python train.py --n_layer=16 --d_model=256 --n_head=4 --n_kv_head=4 --head_dim=64 --d_mlp=704 --vocab_size=2048 --activation="geglu" --norm="layernorm" --norm_place="pre" --norm_eps=1e-05 --positions="learned" --qk_norm=false --attn_scale=0.125 --bias="none" --tie_embeddings=true --parallel_block=false --init="normal" --init_std_qkv=0.0221 --init_std_o=0.0039 --init_std_up=0.0221 --init_std_down=0.0039 --init_out_by_depth=true --optimizer="muon" --lr=0.0111 --lr_mult_down=1.5 --beta1=0.93 --lr_head=0.00646 --grad_clip=0.5 --warmup_steps=200 --schedule="wsd" --decay_fraction=0.869 --decay_shape="linear" --final_lr_fraction=0.05 --batch_tokens=65536 --seq_len=1024 --doc_mask=true --train_tokens=474300000 --steps=7238 --dataset="wikipedia_en"
MLP neurons of a small language model. Each row is named by its layer, matrix (down: output weights) and neuron, and shows model dimensions 128-191. Each number is 50 + 10 x the weight over its row's rms, rounded and kept within 0 to 99. A neuron's up and down rows have the sign that makes its largest values positive.
A block is one neuron, or neurons of one layer that tend to fire together. After each block is what it responds to, as a language model described it from the Wikipedia text at the highest values.

L8.down10:36 51 57 58 41 64 64 40 40 68 34 46 49 43 51 25 60 50 37 62 67 43 50 57 67 64 56 40 61 53 46 46 45 63 49 43 42 49 78 57 61 64 42 51 33 53 62 60 47 32 53 44 55 41 53 42 44 69 46 56 48 64 34 55
L8.down387:68 40 46 45 43 45 61 54 42 41 49 56 79 51 44 54 35 29 48 25 19 65 59 55 64 39 59 59 42 26 41 46 50 69 48 49 40 50 40 61 54 60 54 59 39 60 58 33 54 60 55 61 45 44 40 47 45 23 55 46 35 45 51 44
L8.down449:70 38 45 47 44 48 40 51 45 42 52 70 67 37 58 38 52 60 56 55 36 41 66 47 58 45 40 55 71 42 48 47 57 50 54 38 40 48 54 61 60 39 27 72 39 47 58 49 63 55 56 36 45 39 40 61 38 59 36 80 54 61 30 50
L8.down467:51 61 54 51 61 29 45 49 47 65 64 67 52 35 55 43 52 49 53 60 35 43 51 34 34 51 48 64 53 38 49 44 47 70 65 41 40 54 67 52 69 30 65 75 38 64 77 56 25 70 35 47 55 38 44 42 46 48 48 58 43 52 43 54
L8.down506:63 75 30 42 42 69 51 59 45 65 44 50 45 61 59 49 69 56 43 54 55 34 39 57 52 37 33 50 47 63 43 53 55 47 58 44 55 50 58 46 62 58 40 66 46 67 65 43 40 46 72 40 42 58 39 62 50 40 45 35 47 50 51 48
L8.down588:50 55 42 42 53 44 54 71 42 49 36 41 66 42 68 52 48 30 54 54 56 41 68 52 64 55 68 48 53 41 38 52 53 64 39 50 59 41 45 62 66 41 55 36 58 73 44 24 46 45 49 43 68 59 56 54 59 48 46 57 67 53 53 54
L8.down660:56 55 59 35 31 59 43 56 36 64 60 42 40 37 56 46 38 38 66 44 37 30 42 58 48 44 46 45 67 43 40 54 57 45 69 61 52 56 60 46 50 57 71 42 51 30 61 46 56 41 47 38 49 59 54 47 59 44 44 58 46 54 50 48
L8.down701:35 65 37 59 57 51 56 40 56 66 56 49 51 54 60 55 41 50 57 62 65 49 46 70 50 47 46 33 59 44 40 35 67 63 64 49 54 51 53 49 37 57 61 60 48 32 52 30 54 49 36 46 39 28 46 38 37 68 37 34 56 37 45 39
Short function-word pieces

L6.down417:49 56 50 50 52 41 47 75 48 74 41 55 49 63 60 53 35 52 56 57 43 50 35 36 61 50 41 50 37 59 58 67 56 66 38 63 45 54 40 47 36 60 48 59 70 44 42 34 50 29 56 48 58 52 50 57 51 40 45 56 55 51 52 30
L6.down631:60 63 67 38 42 56 37 54 42 46 49 62 53 51 55 56 44 42 64 41 45 52 41 24 55 63 55 50 42 34 38 37 51 48 55 52 56 55 56 71 75 59 65 29 49 49 52 46 57 62 50 44 45 40 40 47 43 49 55 55 37 51 22 46
Split-off inflection suffix

L8.down13:47 55 46 35 60 35 33 63 35 62 52 59 67 49 69 63 58 50 50 58 59 55 63 38 46 57 42 50 50 55 47 42 56 43 36 62 52 43 56 46 54 44 44 56 38 56 55 61 49 59 68 45 42 40 67 47 49 46 41 54 53 53 38 55
L8.down18:38 42 67 44 44 53 64 52 55 47 58 50 50 51 29 42 42 62 39 65 55 55 53 37 28 46 57 66 50 45 40 26 51 47 40 47 57 41 53 40 31 54 48 40 60 42 35 56 54 60 48 53 54 64 40 49 47 59 58 62 54 53 51 56
L8.down26:38 58 42 57 49 53 43 60 50 50 47 63 61 36 55 33 49 36 36 44 49 53 62 49 48 58 41 54 49 20 56 68 43 48 46 44 54 58 48 43 33 66 67 42 55 50 52 61 56 37 41 48 51 42 32 62 61 34 62 43 55 45 27 63
L8.down91:59 67 80 35 52 55 58 59 58 73 63 43 47 67 35 55 34 59 44 46 59 69 41 31 57 63 57 69 61 55 41 42 52 55 44 47 43 36 50 59 55 50 38 52 48 41 38 33 53 33 60 55 59 59 73 47 41 54 40 51 53 61 68 51
L8.down217:61 42 41 39 51 54 61 49 51 59 47 16 64 18 53 62 50 46 60 48 57 46 46 59 63 53 50 45 43 24 73 74 56 64 34 46 44 44 30 49 39 63 58 40 46 62 47 55 48 34 60 54 58 44 53 32 36 47 64 68 65 54 47 44
L8.down286:44 43 32 36 44 49 71 66 49 53 58 51 37 70 50 62 53 66 56 67 47 52 38 51 40 38 62 56 44 33 36 64 45 32 42 50 56 57 66 52 49 53 54 56 51 44 47 55 56 54 56 66 46 59 49 42 46 46 40 58 43 52 53 41
L8.down411:38 56 58 50 53 43 52 46 53 42 46 59 57 42 56 59 47 61 51 60 43 49 44 73 29 57 33 55 42 51 28 53 57 56 38 40 56 26 32 31 42 49 43 66 39 48 36 53 43 54 54 67 40 54 55 33 61 39 59 77 63 38 54 48
L8.down693:33 49 56 58 47 42 43 62 43 55 58 56 51 56 73 55 44 54 48 61 34 43 34 50 31 54 59 39 47 56 23 54 65 58 53 55 51 53 55 58 50 50 48 42 42 59 64 62 63 31 54 38 59 52 58 52 55 54 53 51 43 65 74 57
Paragraph-ending line break

L3.down50:55 48 49 66 59 49 48 43 51 39 63 52 43 61 49 47 49 44 38 54 46 59 50 53 52 61 49 39 50 51 40 59 54 57 54 57 42 51 74 50 50 55 39 51 46 55 65 57 48 46 58 37 59 46 34 45 47 58 52 67 55 62 64 60
L3.down137:73 36 63 35 61 60 46 59 34 55 40 56 65 59 55 48 35 50 46 51 47 67 38 60 48 44 66 50 53 35 40 58 43 65 48 53 49 43 52 34 47 51 47 42 60 61 44 39 47 57 43 43 53 40 38 58 50 43 64 48 26 52 39 57
L3.down193:46 42 48 50 30 67 55 48 45 41 42 32 68 51 61 30 52 57 37 49 56 58 65 46 72 33 59 35 42 41 54 60 68 43 41 71 40 63 52 43 59 65 45 52 33 36 58 42 43 55 41 66 78 55 35 52 76 42 50 46 59 46 42 57
L3.down604:69 54 61 45 54 51 58 58 48 45 59 38 52 55 29 41 45 60 47 59 39 35 55 36 48 62 44 48 42 48 48 56 51 52 58 50 37 36 55 60 47 45 64 64 44 66 53 40 53 43 66 45 45 48 53 22 34 50 53 57 50 44 58 51
Ambiguous short word tokens

L3.down273:49 56 50 45 59 39 48 36 40 47 66 64 39 61 54 61 37 64 61 65 58 72 30 48 41 42 56 39 64 45 47 52 54 39 39 52 65 60 50 55 41 41 68 58 57 53 39 52 53 58 64 23 33 69 69 56 46 39 65 66 38 36 48 59
L3.down475:32 44 53 43 43 51 52 55 68 30 50 58 30 42 57 48 43 43 58 43 57 42 60 22 47 28 46 47 57 63 52 36 47 47 47 59 66 33 68 58 35 47 52 49 66 60 46 44 55 41 56 54 65 52 59 32 48 36 47 36 49 36 64 56
L3.down542:61 39 45 61 47 41 54 42 45 46 42 71 56 64 67 60 33 45 38 75 67 50 58 50 44 75 61 21 61 46 46 54 54 43 55 44 49 56 38 53 53 28 55 75 55 66 41 53 52 46 51 45 52 32 50 44 47 48 53 45 43 25 40 49
L3.down695:58 56 60 48 41 62 46 39 38 61 36 58 43 38 60 43 67 37 66 62 45 63 55 57 55 47 52 62 59 61 57 46 47 44 37 48 46 57 46 45 35 56 47 39 55 56 50 61 55 35 54 37 32 48 63 52 70 32 59 69 61 48 45 46
Paragraph-ending line breaks

L3.down16:33 52 59 46 62 47 63 36 38 53 70 37 31 69 32 69 56 63 34 48 55 43 45 35 51 50 28 48 44 48 66 43 50 51 54 47 51 38 54 56 44 35 45 48 41 53 47 42 68 61 54 43 61 56 42 45 54 53 39 43 45 57 50 60
L3.down173:42 54 33 50 51 47 51 63 41 47 48 60 42 64 58 58 41 51 51 52 66 42 42 53 43 38 57 49 53 54 55 47 58 42 58 62 39 49 67 39 40 40 33 63 47 53 48 82 68 53 46 54 51 56 47 47 36 57 50 58 44 39 59 39
L3.down611:59 49 38 42 51 62 45 57 46 61 40 53 36 38 38 48 36 47 37 58 46 43 40 48 60 69 52 66 44 44 55 53 54 41 42 56 45 31 67 43 53 50 49 48 40 28 57 73 63 50 52 58 33 56 42 57 48 31 62 53 68 45 48 44
L3.down613:48 49 64 45 42 49 42 54 31 50 58 52 53 53 55 52 63 58 43 42 55 57 36 53 63 66 52 60 48 48 63 50 51 32 51 49 49 40 50 50 37 62 43 47 59 48 60 52 60 63 59 53 47 44 41 53 52 54 59 35 37 54 43 31
Mid-word "ur"/"ter" pieces

L6.down74:43 37 48 38 51 54 56 77 56 53 60 38 46 48 45 55 52 56 31 55 50 55 51 38 46 55 48 44 69 58 55 31 50 53 37 43 51 31 38 44 43 42 44 43 50 54 64 54 50 43 51 52 55 63 53 20 41 55 50 47 48 46 77 67
L6.down496:48 57 53 50 56 54 43 47 52 48 56 45 52 35 51 44 55 44 67 68 41 50 39 73 43 50 52 48 48 36 51 41 66 60 49 54 49 41 40 65 59 55 38 46 48 53 44 58 55 42 60 40 59 48 59 59 43 56 46 52 47 45 65 65
Paragraph-ending line break

L6.down242:48 57 52 45 50 47 53 69 41 54 47 45 59 50 54 32 50 55 49 54 46 51 37 51 43 54 42 62 61 38 47 38 43 45 66 54 44 48 58 48 50 46 56 62 40 42 61 55 50 61 53 51 31 57 40 53 44 56 41 50 58 56 43 35
L6.down552:71 60 50 56 46 43 49 60 53 60 44 46 49 44 66 52 57 42 65 63 30 47 44 59 34 51 59 45 65 64 46 44 57 53 68 64 72 32 57 32 43 52 51 41 43 64 48 48 68 59 71 66 53 53 43 44 36 45 57 67 47 34 48 65
"for" word and piece

L8.down106:51 46 45 39 48 54 41 61 48 60 41 57 62 62 37 69 39 49 58 42 40 44 29 39 62 50 62 52 38 47 57 63 44 64 48 56 61 60 68 47 45 51 43 47 59 50 47 42 61 53 49 33 67 59 60 49 64 46 55 55 49 60 44 59
L8.down176:59 55 45 65 70 45 29 43 56 63 50 48 65 51 55 49 28 46 62 66 27 59 51 26 41 48 53 40 60 47 32 53 34 52 83 66 52 44 66 51 41 47 39 46 47 47 41 45 57 68 44 45 33 57 44 57 44 59 64 45 43 44 34 57
L8.down185:61 57 54 52 52 45 41 41 58 53 56 56 39 51 53 52 48 52 42 63 51 54 45 60 37 41 57 53 54 47 53 42 54 55 53 46 36 42 68 55 41 60 41 51 33 59 72 53 58 51 60 48 60 33 26 48 36 39 42 58 43 41 44 50
L8.down275:57 32 60 44 46 58 56 53 58 41 52 60 32 56 71 31 48 60 41 65 72 56 43 39 72 48 58 56 63 59 61 53 51 26 48 55 57 45 48 48 54 52 48 43 39 49 56 54 60 49 46 46 66 66 30 43 42 46 60 60 45 37 69 50
L8.down325:62 65 37 35 53 41 43 43 73 57 46 60 45 50 38 67 57 37 48 59 33 47 48 35 43 68 50 45 39 37 51 58 35 69 63 47 39 55 46 59 55 65 52 58 64 55 41 65 55 43 52 49 47 52 55 50 42 70 61 33 61 42 47 52
L8.down546:37 41 58 52 46 59 43 49 47 50 53 72 41 68 47 49 56 51 43 52 45 42 47 56 56 45 41 44 45 61 70 66 47 39 48 28 43 39 58 45 33 48 49 48 62 41 53 49 55 41 46 59 39 54 60 43 55 48 49 56 63 45 40 68
L8.down690:58 44 46 40 50 48 55 51 53 45 58 40 56 46 36 50 58 72 53 65 49 57 55 55 66 53 59 38 61 49 59 43 45 38 46 47 33 66 52 35 53 62 44 53 53 33 61 47 47 57 52 61 43 73 65 55 53 50 42 35 65 61 34 48
L8.down694:57 67 45 41 50 45 61 65 39 49 61 26 43 48 41 54 47 38 47 52 55 52 42 36 51 47 60 51 34 35 45 39 51 57 43 59 49 44 47 54 39 42 64 53 50 49 70 44 48 46 58 46 59 65 55 47 46 44 46 47 46 50 49 53
Plural people-group endings

L3.down223:49 55 72 43 50 53 45 59 44 51 48 71 55 44 52 55 37 72 55 76 61 78 55 32 39 69 54 48 49 48 47 44 59 64 67 58 49 50 33 42 62 43 26 58 36 44 56 33 38 59 51 56 55 65 42 49 51 42 42 52 50 50 42 27
L3.down240:42 48 53 42 59 60 55 39 43 49 58 39 57 34 39 51 57 47 47 56 63 55 55 50 37 55 42 47 44 53 56 64 50 43 65 58 63 52 31 36 52 56 23 47 44 54 45 68 65 45 56 55 55 55 65 54 46 23 35 58 44 51 28 61
L3.down385:48 49 67 23 50 52 42 59 49 74 63 34 47 50 59 69 28 38 58 47 41 60 36 41 39 48 42 46 39 47 48 45 33 58 59 59 41 76 38 52 58 64 42 50 70 52 54 42 52 52 62 34 49 50 43 38 62 56 53 69 34 44 49 59
L3.down658:43 44 53 54 52 48 56 60 48 55 60 52 51 36 56 79 32 45 43 40 59 47 43 62 44 40 43 51 26 25 57 52 45 45 29 62 64 47 56 59 49 36 40 50 50 54 59 49 42 52 60 64 42 64 63 37 48 46 35 67 50 45 36 54
Help verbs, -ers endings

L8.down24:59 39 39 51 53 47 47 55 41 45 43 43 49 34 51 37 44 38 56 57 36 49 43 54 62 51 46 47 70 69 50 34 55 50 30 37 38 44 49 46 56 52 70 40 49 43 35 65 46 60 45 44 60 44 62 45 50 57 38 40 62 61 46 44
L8.down112:50 63 58 50 45 44 55 28 56 59 48 49 23 48 48 44 51 68 46 54 49 48 49 59 55 66 31 43 58 36 56 34 55 56 52 68 60 42 45 37 46 55 49 60 27 80 44 52 50 46 52 55 37 53 41 42 34 62 62 53 44 39 39 66
L8.down184:51 35 50 22 74 45 36 48 46 51 43 42 33 32 62 34 55 52 56 64 30 58 58 67 52 36 55 31 58 54 50 47 65 64 42 50 37 46 50 43 41 63 74 52 42 48 45 56 38 48 48 38 49 49 54 42 51 40 59 45 61 45 41 43
L8.down389:35 44 46 45 44 48 42 69 46 45 41 58 50 64 50 59 49 51 46 36 40 51 42 51 58 22 66 47 55 25 58 45 53 44 50 37 47 54 60 55 33 61 51 71 36 56 66 36 66 55 60 59 62 45 40 46 57 58 27 44 33 45 70 47
L8.down530:39 53 51 52 50 39 42 50 45 42 56 55 42 53 49 65 60 28 69 52 68 57 56 60 48 58 47 49 51 72 56 42 54 31 42 47 58 44 39 65 35 41 56 69 36 59 50 58 36 40 50 41 50 53 37 54 46 32 61 57 50 47 48 57
L8.down544:40 48 50 51 52 42 69 58 54 55 56 52 32 53 45 58 52 34 44 50 69 55 46 51 37 63 63 67 50 33 37 45 41 50 57 42 21 54 59 42 38 61 45 35 51 56 50 46 52 59 58 55 52 48 51 48 48 44 45 47 52 38 59 40
L8.down647:61 55 41 36 36 33 40 57 64 56 59 53 57 37 59 49 58 34 63 41 56 65 47 31 47 38 36 66 51 51 72 39 54 30 69 39 38 53 68 51 60 37 53 56 47 50 47 37 53 26 55 29 48 56 45 47 57 42 41 55 44 55 40 62
L8.down649:66 58 49 44 42 54 56 44 62 62 62 56 66 65 47 47 42 38 63 52 37 58 47 48 64 50 46 53 60 49 71 54 61 47 41 48 45 48 69 57 58 55 57 56 47 55 30 60 48 45 48 42 47 37 64 58 43 52 76 35 41 66 60 50
Mid-word fragments after E

L6.down384:48 57 54 28 40 55 40 57 42 54 62 28 58 25 40 60 48 40 58 60 38 51 41 30 59 37 69 50 57 39 45 47 47 36 55 37 60 53 69 55 44 40 57 54 42 60 32 45 67 33 53 56 49 50 36 61 43 50 42 33 35 46 60 50
L6.down572:45 44 41 41 43 50 39 49 47 43 58 43 51 58 70 54 39 39 53 45 40 64 42 43 56 47 41 51 60 36 44 66 47 41 53 32 56 51 62 34 41 67 71 46 40 57 31 72 46 60 61 51 26 47 62 52 47 53 32 41 45 32 52 56
Word-initial fragment, especially E